config.yaml
n_layer: 24
d_model: 256
n_head: 4
n_kv_head: 4
head_dim: 64
d_mlp: 1536
vocab_size: 1024
activation: "tanh_gelu"
norm: "layernorm"
norm_place: "pre"
norm_eps: 1e-06
positions: "rope"
rope_base: 10000.0
rope_fraction: 0.5
qk_norm: false
attn_scale: 0.125
bias: "none"
tie_embeddings: false
parallel_block: true
init: "normal"
init_std_qkv: 0.0235
init_std_o: 0.0
init_std_up: 0.0235
init_std_down: 0.0
optimizer: "adam_variant"
lr: 0.00138
lr_mult_up: 0.948
beta1: 0.9
beta2: 0.95
lr_head: 0.00605
grad_clip: 1.0
warmup_steps: 280
schedule: "wsd"
decay_fraction: 0.663
decay_shape: "pow"
final_lr_fraction: 0.0
batch_tokens: 131072
seq_len: 1024
doc_mask: true
train_tokens: 1481000000
steps: 11300
dataset: "wikipedia_en"
MLP neurons of a small language model. Each row is named by its layer, matrix (down: output weights) and neuron, and shows model dimensions 80-175. Each number is 128 + 24 x the weight over its row's rms, rounded and kept within 0 to 255.
Before each neuron's rows, "fires before" lists the tokens most often just after its 100 highest values on Wikipedia text that the model never trained on. A number after a token or word is its count.

fires before: " |\n" 21, " |" 16, "ury" 9, " of" 5, "ral" 4
L10.down798 [140 117 146 108  89  68 113 156 100 138 106 147  73  94 105 141  97 163 106 112 115 123 178 117 155 135 139 144 140 126 111 110 128 123  98 164 112  78 126 122 116 125 132  63 128 136 163 143 139 119  81 115 126 125  95 133 142 100 106 129 133 173 105  97 127 125 117 109 104 109 124  99  96 131 152 100  82 134 149 107 118 120 102 105  92 133 103 166 106  93 143 106 129  98 156 131]

fires before: " " 33, "ed" 8, "ro" 7, "way" 5, "et" 5, " |\n" 4
L14.down113 [176 119 146 140 124  93 144 124 101 101 137 135 103 144 107 124 146 100 121 123 158 105 121 151 165 138 125 122 158 141  81 143  80 146 180  84 154 143 117 134 127  96 125 151 111 116 122 106 108 157  96 151  95 130 101 152 106 119 153 122 117 121 108 158 137 137 105 112 135 151 109 106 133 135 166 157 113 107 129 133 140 130 126 101  81 134 107 124 140 156 144 115 117 153 152 120]

fires before: "l" 13, "or" 11, "il" 11, "om" 8, "le" 5, "m" 4
L15.down1488 [174 112 119 104 106 163 127 156 141  92 104 157 109 159 133 144 129 161 156 125  94 145 116 104 139 101 120  94 133 107 124 117 124 126 115  97 114 108 125 150 166 136 138 152 156 118  95 145 109  98 108 100 144 125  89 146 163 102 122 124  95  77  96 134 162 121 139 132 109  96 119 115 116 125 145 120 161 123 133 154 123 138 142 132  71 157  89 113  93 122 140 151 124  88 115 139]

fires before: " " 36, "al" 12, "or" 6
L15.down650 [153 152 110 137  76 147 141 179 131 109  93  82 121 172 143 128 132 159 121 141 110 123 101 119 127 176 127 147 134 191 169 159 123 102 112 161 145 156 122  86 161 140 149  96 131 159 159 110 118 113 128 178 151 117 130  99 108 137 176 168 108 127 127  98 136 131 161 130 117  85 159 126  96 137 116 112 111 118 138 116 100 134  95 162  83 150 119 108 114 140 148  98 122  70 140  98]

fires before: "y" 41, "r" 14, "ial" 5, "ch" 5, "|\n" 5, "|---" 4
L2.down455 [129 162 137 120 114 119 111 137 120 123  91 125 122 103 156 114 137 134 124 102 142 112 120 152 114  82 144 143 149 119 111 183  85 126 107 144 143 119 111  90 151 121 133 106 107 142 165 133 142 148 148 158 122 106 128 160 126 143 174 152 127 142 114 152 106  98 138 147 120 130 133 132 117  96 175 169  90 118 118 103  91 106 132  88 148 172 103 173 122 119 156 131 129  90  83 129]

fires before: "ased" 19, "ase" 12, "ur" 9, "ip" 6, "ure" 6, "y" 5
L2.down32 [ 99 105 102  78 104  68 114 143 119 123 120 111 106 104  84 128 137 115 125 134 123 125  96 116 125 127  95 118 112 142 114 136 108 121  92 123 125 158 133 147 103  93 115  77 128  96 154 116 102 116 118 101 112 124 102 124  80 113 102 116 108 119 115  96  93 115 110 139 112  96 105 134 113 136 116 135 115  99 107  95 103  94  96 110  95 139 137 109 118 159 134 109 145 125  94 135]

fires before: "ment" 16, "m" 14, "v" 9, "id" 8, "ist" 6
L2.down470 [103 140 134  96  79 106 159 137 146 124 142 127 107 134 143 123 114 103 144 138 110 145 136 132 142 128 140  92 161 142 117 115  62 111 140 113 120 147 140 155 109 132 107  93 151 108 130 141 109 136 110 106 129  78 165 133 131 181 125 147  67 115 136 144 157 163 103 125  93 105 164 107 129 126 162  86 139 131 154 160 150 102 114 138  87 144  98 152 151 119 162 147  96 125 106 119]

fires before: "w" 18, "ad" 16, "b" 8, "ther" 7, "wn" 6, "ll" 5
L10.down216 [144 139 168 145 146 181 133 114 135 164 155 143 134 166 146 141 121 162 175 125 130 142 128 157 160 136 132 159 141 105 159 165 103 151 152 124 151  81 109 134 114 106 161 158 127 154 130 148 129 125 125 123 134 120 154 153 141 116 127 158 139 109 148 142 113 126 134 104 190 132 131 129 152 144 170 196 128 122 155 151 174 125 127 102 148 133 121 150 168 124 152 163 122 144 136 112]

fires before: " " 41, "port" 6, "ire" 6, "ed" 5, "ey" 4
L10.down1495 [136 155 138 171 135 164 137 122 128 139 122 156 155 120 118  99  99 136 129  90 161 115 138 134 150 128 135 101 119 138 144 149 178 128 150  98 160 135 134 137 147  96 102 141 129 100 143 114  80 105 164 154 157 139 129 113 110 166 126 129 121 119 115 148 163 139 142 157 124 144 109 122 145 143 159 142 162 119  89 176 141 158 111 107 161 156  44 122 141 175 112 120 163 145 131 125]

fires before: "st" 19, " on" 15, " in" 6, " for" 5, " by" 4, "ased" 4
L2.down1193 [121 121 112 118 101 124  96 106 125  48 157 159 112 135 152 128 118 135 146 177 122 114 128 113 103 116 115 143 125 129 121  94 136 136 131  83 105 129 135 160 148 141 124 140 149 133 110  97 112 133 134 148 131 107 102 151 111 112 130 115 114 104 154  74 118 114 109 116 123 149 141 142 137 108 103 107 151 118 139 155 153 124 139 157 168 100 108 131 128  95  96 109 125 118 143 127]

fires before: "ed" 24, "ent" 12, "ing" 6, "a" 5, "es" 4
L15.down139 [ 94  86 129 165 150 165 172 104 133 135 131 101 115 124 109 175 148 114 142 125  83 145 134 117 117  68 139 151 114 170 136 151 100 110 129 112 150 148 111 155 124 105 154 137  99 167 100 106 149 134 124 109 104 140 101 151 120 130  60 111 170 128  82 190 180 161 151 146 102  80 148 147 138 145 143 120 158 136 131 164 150 105 148 148 144 161 161 157 101 153 125 156 129 118 139 116]

fires before: "al" 20, "age" 9, "k" 8, "hed" 6, " also" 6, "y" 6
L10.down812 [122  88 134 138  64  77  74 164 124  92 108 141 136 129 141 163 135 118  98 142  91 133 116  86 142 136 144  91 127 154 162 119 127 138 110 140 133 174 130 124 123 103 140  91 103 158  93 121 134 139 165  96  91 144 108  87 142 152 160 104 122 115 130 144 126 124 130  94 128 140 116 102 134 139  96 111 112 151 155 161 131 123  81 113 105 139 139 128  55 134 171 136 127 126  83 123]

fires before: "end" 16, "ball" 14, "il" 7, "ed" 6, "z" 5, "l" 4
L10.down574 [125 127 106 114 140 110 125 120 148  85 142 107 117 102 138 136 131  94  94  94  81 150 107 115 128 143 172 172 134 143 151 160 108 117 149 132 117 142 114 143 125 157 111 146 133 161 171 124 168 157 156 143 159 141 128 107 140 115 165 115 127 141 124  93  99 131 127 125 101 152 156 108 163 147 118 145  88 136 129  89 116 143 182 122 100  92 165 140 141 124 111 102 131  94 121 123]

fires before: "i" 17, "ial" 13, "iet" 9, "r" 9, "um" 6
L2.down748 [116 171 147 126  90  80 119 137 156  98  90 108 110 123 130 121 141 140 164  93 113 134 138 142 110 150 110 150 109 148 102 114 131 151  84 120 142 164 129 139 139  63 100  98 153 110 147 131 133 146 122 139  95 136 159 110 116 122 127 129 137  78 134 152  83 112 150 119 132 139  98 109 132 168 130 143 113 158 144 104 111  97 171 166 112  87 123 160 115 124 161  96 144 126 108 105]

fires before: "ers" 13, "s" 11, "ly" 8, "le" 7, "ro" 7, "way" 7
L2.down1091 [138 134 106 157 140 120 127 140 162 107  98 125 153 119 114 130 122 124  80  82 151 124 147  93 140 146 140 142 132  86 156 114 159 110 148 132 149 136 100  89 102 156 132 110 147 127 134 175 113 147 133 117  92 186 123 106 139  98 110 142 123  98 142 160 151 157 157 118 132 105 136  86 100 146 116 109 166 127 166 118 148 107 105 157  83 111 135 124 165 161 120  74 150 144 145  98]

fires before: "ent" 25, "ence" 10, "ond" 7, "i" 5, "f" 4
L2.down587 [152 164 136 158 140 189 156 129 157 149 142 125 160 140 158 153 139 118 106 155 132 150 132 168 148 133 143 155 127 124 130 160 130 122 156 163 146 121  94 118 160 157 153 156 131 140 178 175 146 136 158 101 160 117 131 165 115 174 159 155 188 147 116 129 113 145 111 148 123 132 178 116 155  90 136 135 142 124 142 110 153 126 166 128 147 123 155 149 141 124 182 152 144 153 108 124]

fires before: " was" 21, " is" 11, " in" 5, "'s" 5, " to" 5, " a" 4
L2.down1449 [156 110 124  76 121 137 140  77 152 143 143 137 140 121 164  98 136 144 124 133 143 135 125 135 116 126 178 166 154 132 124 139 132 139 185 152 170 145 124  96 117 118 153 142 125 159 133 117 166 136 141 146 118 137 154 161 183 137 103 163 149 135 160 123 147 175 123 136 149 152 111 166 164 147 119 149 135 157 165 139 119 135 154 160 134  86 129 163 131 108 126 131 141 133 155 102]

fires before: "r" 18, "um" 8, "az" 8, "or" 7, "v" 6, "es" 5
L10.down857 [129 122 149 159 142 155 144 147 124 155 164 117 159 150 123 158 123 118 143 139 179 151 149 129 147 155 139 127 136 173 149 148 124 148 137  97 131 143 150 164 122 115 151 146 116 182 112 123 138 174 155 148 129 146 120 152 142 163 119 117 146 132 167 158 138 145 151 141 154 145 158 165 120 133 128 140 121 158 150 157 142 167 129 146 180 153 141 128 127 163 162 131 172 162 145 143]

fires before: "h" 15, "fore" 15, "gan" 11, "g" 8, "ing" 8
L2.down47 [116 114 195 103 135 129 124  87 107 109 101 138 125 124  90 125  68 129 149 110 131 115 109  67 122 147 127 142 160 114 132 156  78 106 130 132 104 158 146 133 142 160 129 115 145 137 137  98 127 125 120 140  96  62 143 118 133 165  96 156 112 117 133 153 123  99 112 144 105 140 134  86 120 118 152  67 132 125 166 132 135 121 105 129 103  99 116 169  86 164 112 152 139 134 136 102]

fires before: "es" 16, "o" 13, "u" 6, "s" 6, "on" 5, "or" 4
L10.down586 [ 74  98 116 157 131 107  95 134 136  82 130  99 133 141 157 154 135 123 134 109 105 145 122 111  97  78 143  80 123 120 131 133  92 114 128 143 125 139  72  98 135 143  96 134 118 105  54 130  85  86 137 135 109  87 154 122  84 123 180 102 125 117 117 144 112 121  67  79 120 128 101 149 141 144  83 142 176 157 111 143 125  53 100 136 132 132  91  92  97 126 115 125 122 146 114 115]

fires before: " /" 16, "ated" 12, "al" 10, "om" 9, "ation" 6
L2.down873 [109  92  95  85  62 123  92  93 124  99 111 127 137  97 105 103 109 171 105 123 115 111 116 111 123 132 145 136 128 110 147 106 109 118 100 148 108 124 142 127  90  87  82  93 119 134 146  88 130 116 105 103 124 112  70 116  81 123  98 116 114  88 135 111 141 164 138 155 152 133 141 138 102 149 120 106 111 124 118 111 106 113 112 126 124 115 108 123 118 116 124  71  76 140 130 134]

fires before: "op" 20, "id" 11, "ist" 9, "ury" 8, " " 5, "ult" 4
L2.down1363 [109 114 144 131 122 126 100 142 102  68 120 121  99 177 119 119 137 160 131 138 126 109 149 109 125 112 114 147 117 147 141 116 149 126 113 122 103 142 119 172 146 103 110 132  79 116 110 132 115 121 118 115 130  84 129 141 115 117 154  78 113  92 146 115 144 116 124 117 117 149 180  91  92 146 141  96 114 116 124 169 139 138 143 119 135  90 133 120 121 108 124 124 115 112 123 112]

fires before: "," 27, " the" 19, " it" 4, " a" 4
L15.down510 [104 171 163  86 159 129  78 150  77 112  92 126  82 144 154 145 103 135 155 165 142 153 128 142 129 115 126 131 140 141 129  72  95 140 167 125 124 152 126 149 155  87 114 116  77 106 109 121 151 116 143 143  99 118 130 132 104 164 112 118 138 134 135 138 113 183 124 110 143 164 146 101 144 145 179 130 135 123  92  99 146 159 127 103 104 123 122 113 151 113 143  93 155 142 122 161]

fires before: " in" 21, " to" 19, " on" 7, " by" 6, " into" 5
L15.down1254 [117 125 124 128 132 136 130 148 146 101 137 137 131  93 128 122  94 156  78 105 108 122 170 115 136 118 121 168  91 110 141 128 128 110 127 119 182 111 161 144  96 122 141 137 144 108 119 127 130 146 150  74 143 124 151 147 101 128 119 127  96 120 156  95 142  88 138 147 140 151 140 134 105 131 116 105  86 130 129 111 174 139 117 120 148 153 136  92 120 132 113 134 149 113 125 149]

fires before: "ed" 25, "ing" 9, "er" 5, "ors" 5, " a" 5, " to" 4
L14.down304 [143 125 140 157 102 193 127 145 131 146 115 151 162 125 148 106  94  92 179 162 101  88 111 121 125  83 122 148 101 131  84 149 138 119 123 141 168 122 115 111 138  86 149 152  95 153 184 156 147 116 116 146 121 123 134 168 131 171 128 163 104 118 140 113 114 111 152 138 144 135 161 139 126 108 121 150 132 156 113  84 142 124 114 123 111 115 121  94 108 111  87 155 130 156 123 180]

fires before: "le" 25, "s" 8, "h" 8, "or" 5, "all" 5
L15.down363 [146 121 165 135 122 146 106 170 135 104 106 119 110 168 167  86 123  91 163 142 163 101 137 133 113 147 141 122 120 104 128 121 123 205 161 114 117  83 102 130 125 158  99  99 116  98 122 137 170 130 100 145 123 133 139 109 103 154 147 125  86 119 149 140 130  76 157 102 148  94 147 112 108 119 145 111 111 113 137 140 142 160 111 154 147 123 116 103  79 107 182 150 104 112 176 143]

fires before: "t" 12, "or" 10, "ed" 9, "ure" 7, "ts" 7, "ted" 7
L2.down667 [139 107 105 121 106 114 188 115 135 170 181 158 182  76 111 140 161 139 127 164 112 145 116  86 143 125 130 106 163 105 132 130 104 123 162 111 138 101 154 145 100 168 149 115 136 163 114 125 134 142  94 125 146 166 151 108 165 102  90 158 110 119 145 118 143 156 138 167 152 104  94 124 125 143 133 161 131 156 145 129 109 174 117 114  98 107 148 123 163 147 105 122 135 124 152 115]

fires before: " /" 16, "ond" 14, "." 7, " S" 5, "4" 5, "re" 4
L2.down860 [123 114 136 138 108 144 109 118 109 106 100 110 126 137 120 119  98  60  88  82 116 125 158 141 105 108 107 176 107  90 117 103 119 110  88 118 136  91  97  90  97 102 103 114 139 108 105 101 133 163 132 121 122 101  78  66 100 151 143  92 124  91 129 136  90 111 139 145 110  91 114 109  97 112  97  96 107 115 126 126 135  69 130 133 119 101  97 117 105 148 157 116 124 156  63 107]

fires before: "|" 27, "oup" 8, "od" 6, "ing" 6, "iv" 5
L2.down288 [145 146 119  99 131 122 134 119 131 162 153 160 151 119 153 167 159 152 139 173 145 156  94 110 145  90 113 118 157 173 131 153 113 122 149 137 102 137 113 149  98 143 200 134 111 155 175 116 145 130 123 159 148 163 136 128 140 133 144 124 123 161 118 152 138 129 132 141 124 120 124 141 134 163 163 178 120 156 111 154 104 141 119 118 115 125 164 119 166 133  95 109 138 149 114  98]

fires before: "ent" 13, "er" 13, "ence" 10, " Le" 6, "ing" 4, "\n" 4
L2.down849 [126 121 127 138 107 136 118 126 141 123 152 154 144 145 111 156 140 124 131 186 162 159 119 132 117 129 140 153 137 116 164 138 153 137 137 144 152 152 151 210 125 137 139 152 154 151 140 103  99 147 139 123 124 157 122 134 134 156 105 150  96 126  99 120 163 169 157 157 122 123 142 142 149 145 164 133 155 149 155 133 166 126 114 155 157 103 166 107 176 147 141 159 149 169 133 131]

fires before: " " 38, "," 12, "\n" 5, ")" 4
L10.down963 [118 184 160 111  91 159 152  92 121 115 119 136 164 129 135 123 129 127 128 150 168 142  79 144 121 171 131 127 123 149 126 136 121 119  98 120  94 128 144 162 116 154 108 158  99 124 175 136 191 123 127 122 173 169 126 102 122 129  98 171 129  80 116 118  99 141 147 164 124 141 141  76 151 106 148 150 118  93 115 146 118 162 157  77 184 148 131 136 110 145  89 116 150 105 124 107]

fires before: "ated" 19, "-" 11, "al" 10, "S" 9, "ation" 8, "The" 5
L2.down309 [107 106 104  75  84 105  92  97 130  94 115 124 122 101 146 107 126 174 127 128 130 116 104 109 116 128 117 130 138 152 129 114  99 117  88 148 137 158 148 128  98  78 115 116 122 119 129  83 110  90  91 109 121 127 133 120  85 130 119 121 111  73 121 121 129 151 148 116 141 166  94 143 135 148 115 120 136 147 122 130 122 121 143 154 144 100 114 145 148 115 139  96  91 138 138 118]

fires before: " " 39, "ia" 13, " in" 11, "ey" 4
L2.down436 [120 124 118 140 145 117 163 141 112 143 146 128 117 130 122 157 178 146 146 137 143 137 144 151 143 141 123 120 126 162 107 131 151 142 188 122 135 168 134 198 130 149 147 113 127 126 154 157 121 122 166 126  70  99 158 150 156 139 124 137  69 144 116 110 160 137 145 123 110 122 117 126 154 150 131 113 106 146 166 152 155 139 116 116 153 146 139 176 166 137 116 127 153 137 133 108]

fires before: "ent" 11, "id" 10, "k" 10, "ision" 9, "an" 7, "a" 6
L2.down310 [139 131 163  94 125 138  96 166 136  72 150 123 123 132 159 124 165 156 142 138 126 154  91 133 112 130 145 176 114 134 140 112 152 113 111 132 116 143 161 150 123 135 128 171 113 107 137 163 144 130 112  88 147 123 125 150 126 122 147 122 104 142 155 160 115 140 120  94 140 115 174 152 162 137 112 121 161 134 148 132 172 139 137 152 188 133 153 145 161 118 145 118 136 135 132 126]

fires before: "ond" 23, "ile" 16, "re" 7, "ose" 6, " m" 6, "at" 5
L2.down889 [112 142 121 161 128 159 122 123 118 106 116 164  92 161 134 142  72  99 176 135  71 116 132 141 105 103 107 165 113 103  87 104 172 136 118 154 134  81 124 161 151 122 128 155 148 124 134 125 111 141 106 135 130 125  98 120 107 134 156 153 121 126 150  94 122 113 138 141 118 143 158 168 131 118 100 135 147 107 116 158 119 125 157 144 168 121 121  82 144 149 121 153 119 112  83 120]

fires before: "," 18, " the" 16, " he" 14, " Ch" 4
L14.down1068 [ 65 105 154 107 102 162 176 130 109 144 119  88 101 157 147 118 106 115 170 147  83 118  69 127 102 175 103 106 126 133 116 107 122 142 162 140 121 149 115 113 159 102 117  90 109 136 124 129 107 145 130  97 136  87  94 113 137 137 134 122 144 139 129 134 148 182 142 114 105 157 119 112 114 142 156 142 121  99 144 128 102 150 116 121 126 162 156  91 134 135 160 129 116 137 145 137]

fires before: " as" 23, "us" 9, "r" 8, "e" 7, "ine" 5, "ing" 5
L10.down16 [116 115  97 131 127 129  96 135 110 154 137 154 148  96 106 132 167 127 131 144 126 109 106 153 137 124 127 111 139 160 160 137 175 132 123 136  96 156 139 121 129 134  88 175 101 147 128 136 124 173 130 108 109 101 128  72 162 143 127 100 137 126 121 134 135 163 189 163 117 126 152 139 151 137 127 102  89 159 131 149 109 153 118 104 139  78 149  97 115 143 137 155 151 105 101 124]

fires before: "s" 28, "ent" 9, "en" 8, " |" 6, "ed" 5, "id" 5
L2.down1318 [134 103 140  83 101 131  64  87 124 137 152 106 148 100 148 128 127 159 123 146 105 133 128 113 119 138 135 144 100 138 141 112  47 116 141 142 112 163 155 133  87 108 107 126 110 120 123  78 144 111 119 129 148  89 142 146 103 156 181  97 142 119 151 101 121 181 122 186 163 126 126 111 112 102 110 138 121 139 107 136 145 153 116 128 158 127 112 101 148 143 178 140  94 163 118 126]

fires before: "ational" 24, " /" 16, "al" 5, "4" 5
L2.down1026 [118  99 128 110 107 100 137 105 127 141 108  99 138  54 116  77 114  91 127 135  78 118 123 110 122 148 148 121 109 135  96  92 105 136 113 134 161 120 123  99  76 126 100 109 171 145 120  92 116 113  71 117 127  64 131 102 127 142 118 145 122 130 121 115 118 140 120 122 135 155  89 130 127 122 135 157 107 147 128 123 141 114 127 143 103 137 154 118 106 124 164 124 135 154 154 146]

fires before: "N" 18, " |" 14, "W" 8, "s" 7, "ll" 5
L2.down354 [151  99 125 142 102 103 114 111 118 147 111 119 134  99 122 116  93 117 102 166 106 126 153 117 157 115 103 148 157 129 101 103 111 130 121 124 108  71 124 109 127 154 134 146 138 124 101 117 115 115 103 139 154 107 112 126 125 119 125 144 127 149  94  94 149 142  81 154 160  94 149  97  88  97 155  99 110 111 124 158 115 123 111 143 115  94 109  96 120 132 121 121 105 139 154 169]

fires before: " " 33, "es" 13, "{" 9, "on" 5, " to" 4
L14.down1371 [119 176 124 126 117 119  95 104 138 122 119 122 157 132 137 112 136 108 159 156 100 119 137 127 102 122 204  97 126 106 125 152 137 164 169  90 128  89 112  76 126 142  91 155 142 131 116 161 109  99 125 112 126 142 134 143 100 111 128 154 140  88 135  91 113 127 124 114 171 125 116 106 140 134 158 139 138  97 137 149 116 123 138 102 150 116 138 101 121 146 158 136 115 133 104 161]

fires before: "ing" 11, "ish" 11, "ic" 10, "t" 10, "ory" 8, "er" 7
L2.down1212 [158 125 136 150 114 105 153 146 123 175  98 148 144 107 128 138 149 125  94 165 148 110 134 113 161 131 147  78 124 169 103 155 144 167 170 122 162 128 125 112 123 152 117 126 154 130 141 128 107 140 134 138  77 112 147  99 149 152 131 160 110 133 149  71 127 122 142 181 127 118  82 140 101 133 169 143 125 144 175 143 121  94 131 155  98 123 148 169 102 156 145 119 167 169 148 143]

fires before: "ball" 30, "r" 26, " " 5
L10.down121 [117 159 115 142 124 125 118 145 129 100 155 133  94 123 159 153 165 132 165 159 133 107 110 128 131 173 158 155 138 144 141 116 118 126 131  70 146 185 135 142 119 156 127 150 129 125 152 126 163 161 103 145 134 160 140 165 165 149 138 160 101 107 156 153 132 159 144 151 139 157 155 144 157 128 129 137  81 144 165 151 112 197 181 153 120 142 207 112 147 115 142 104 120  88 155 109]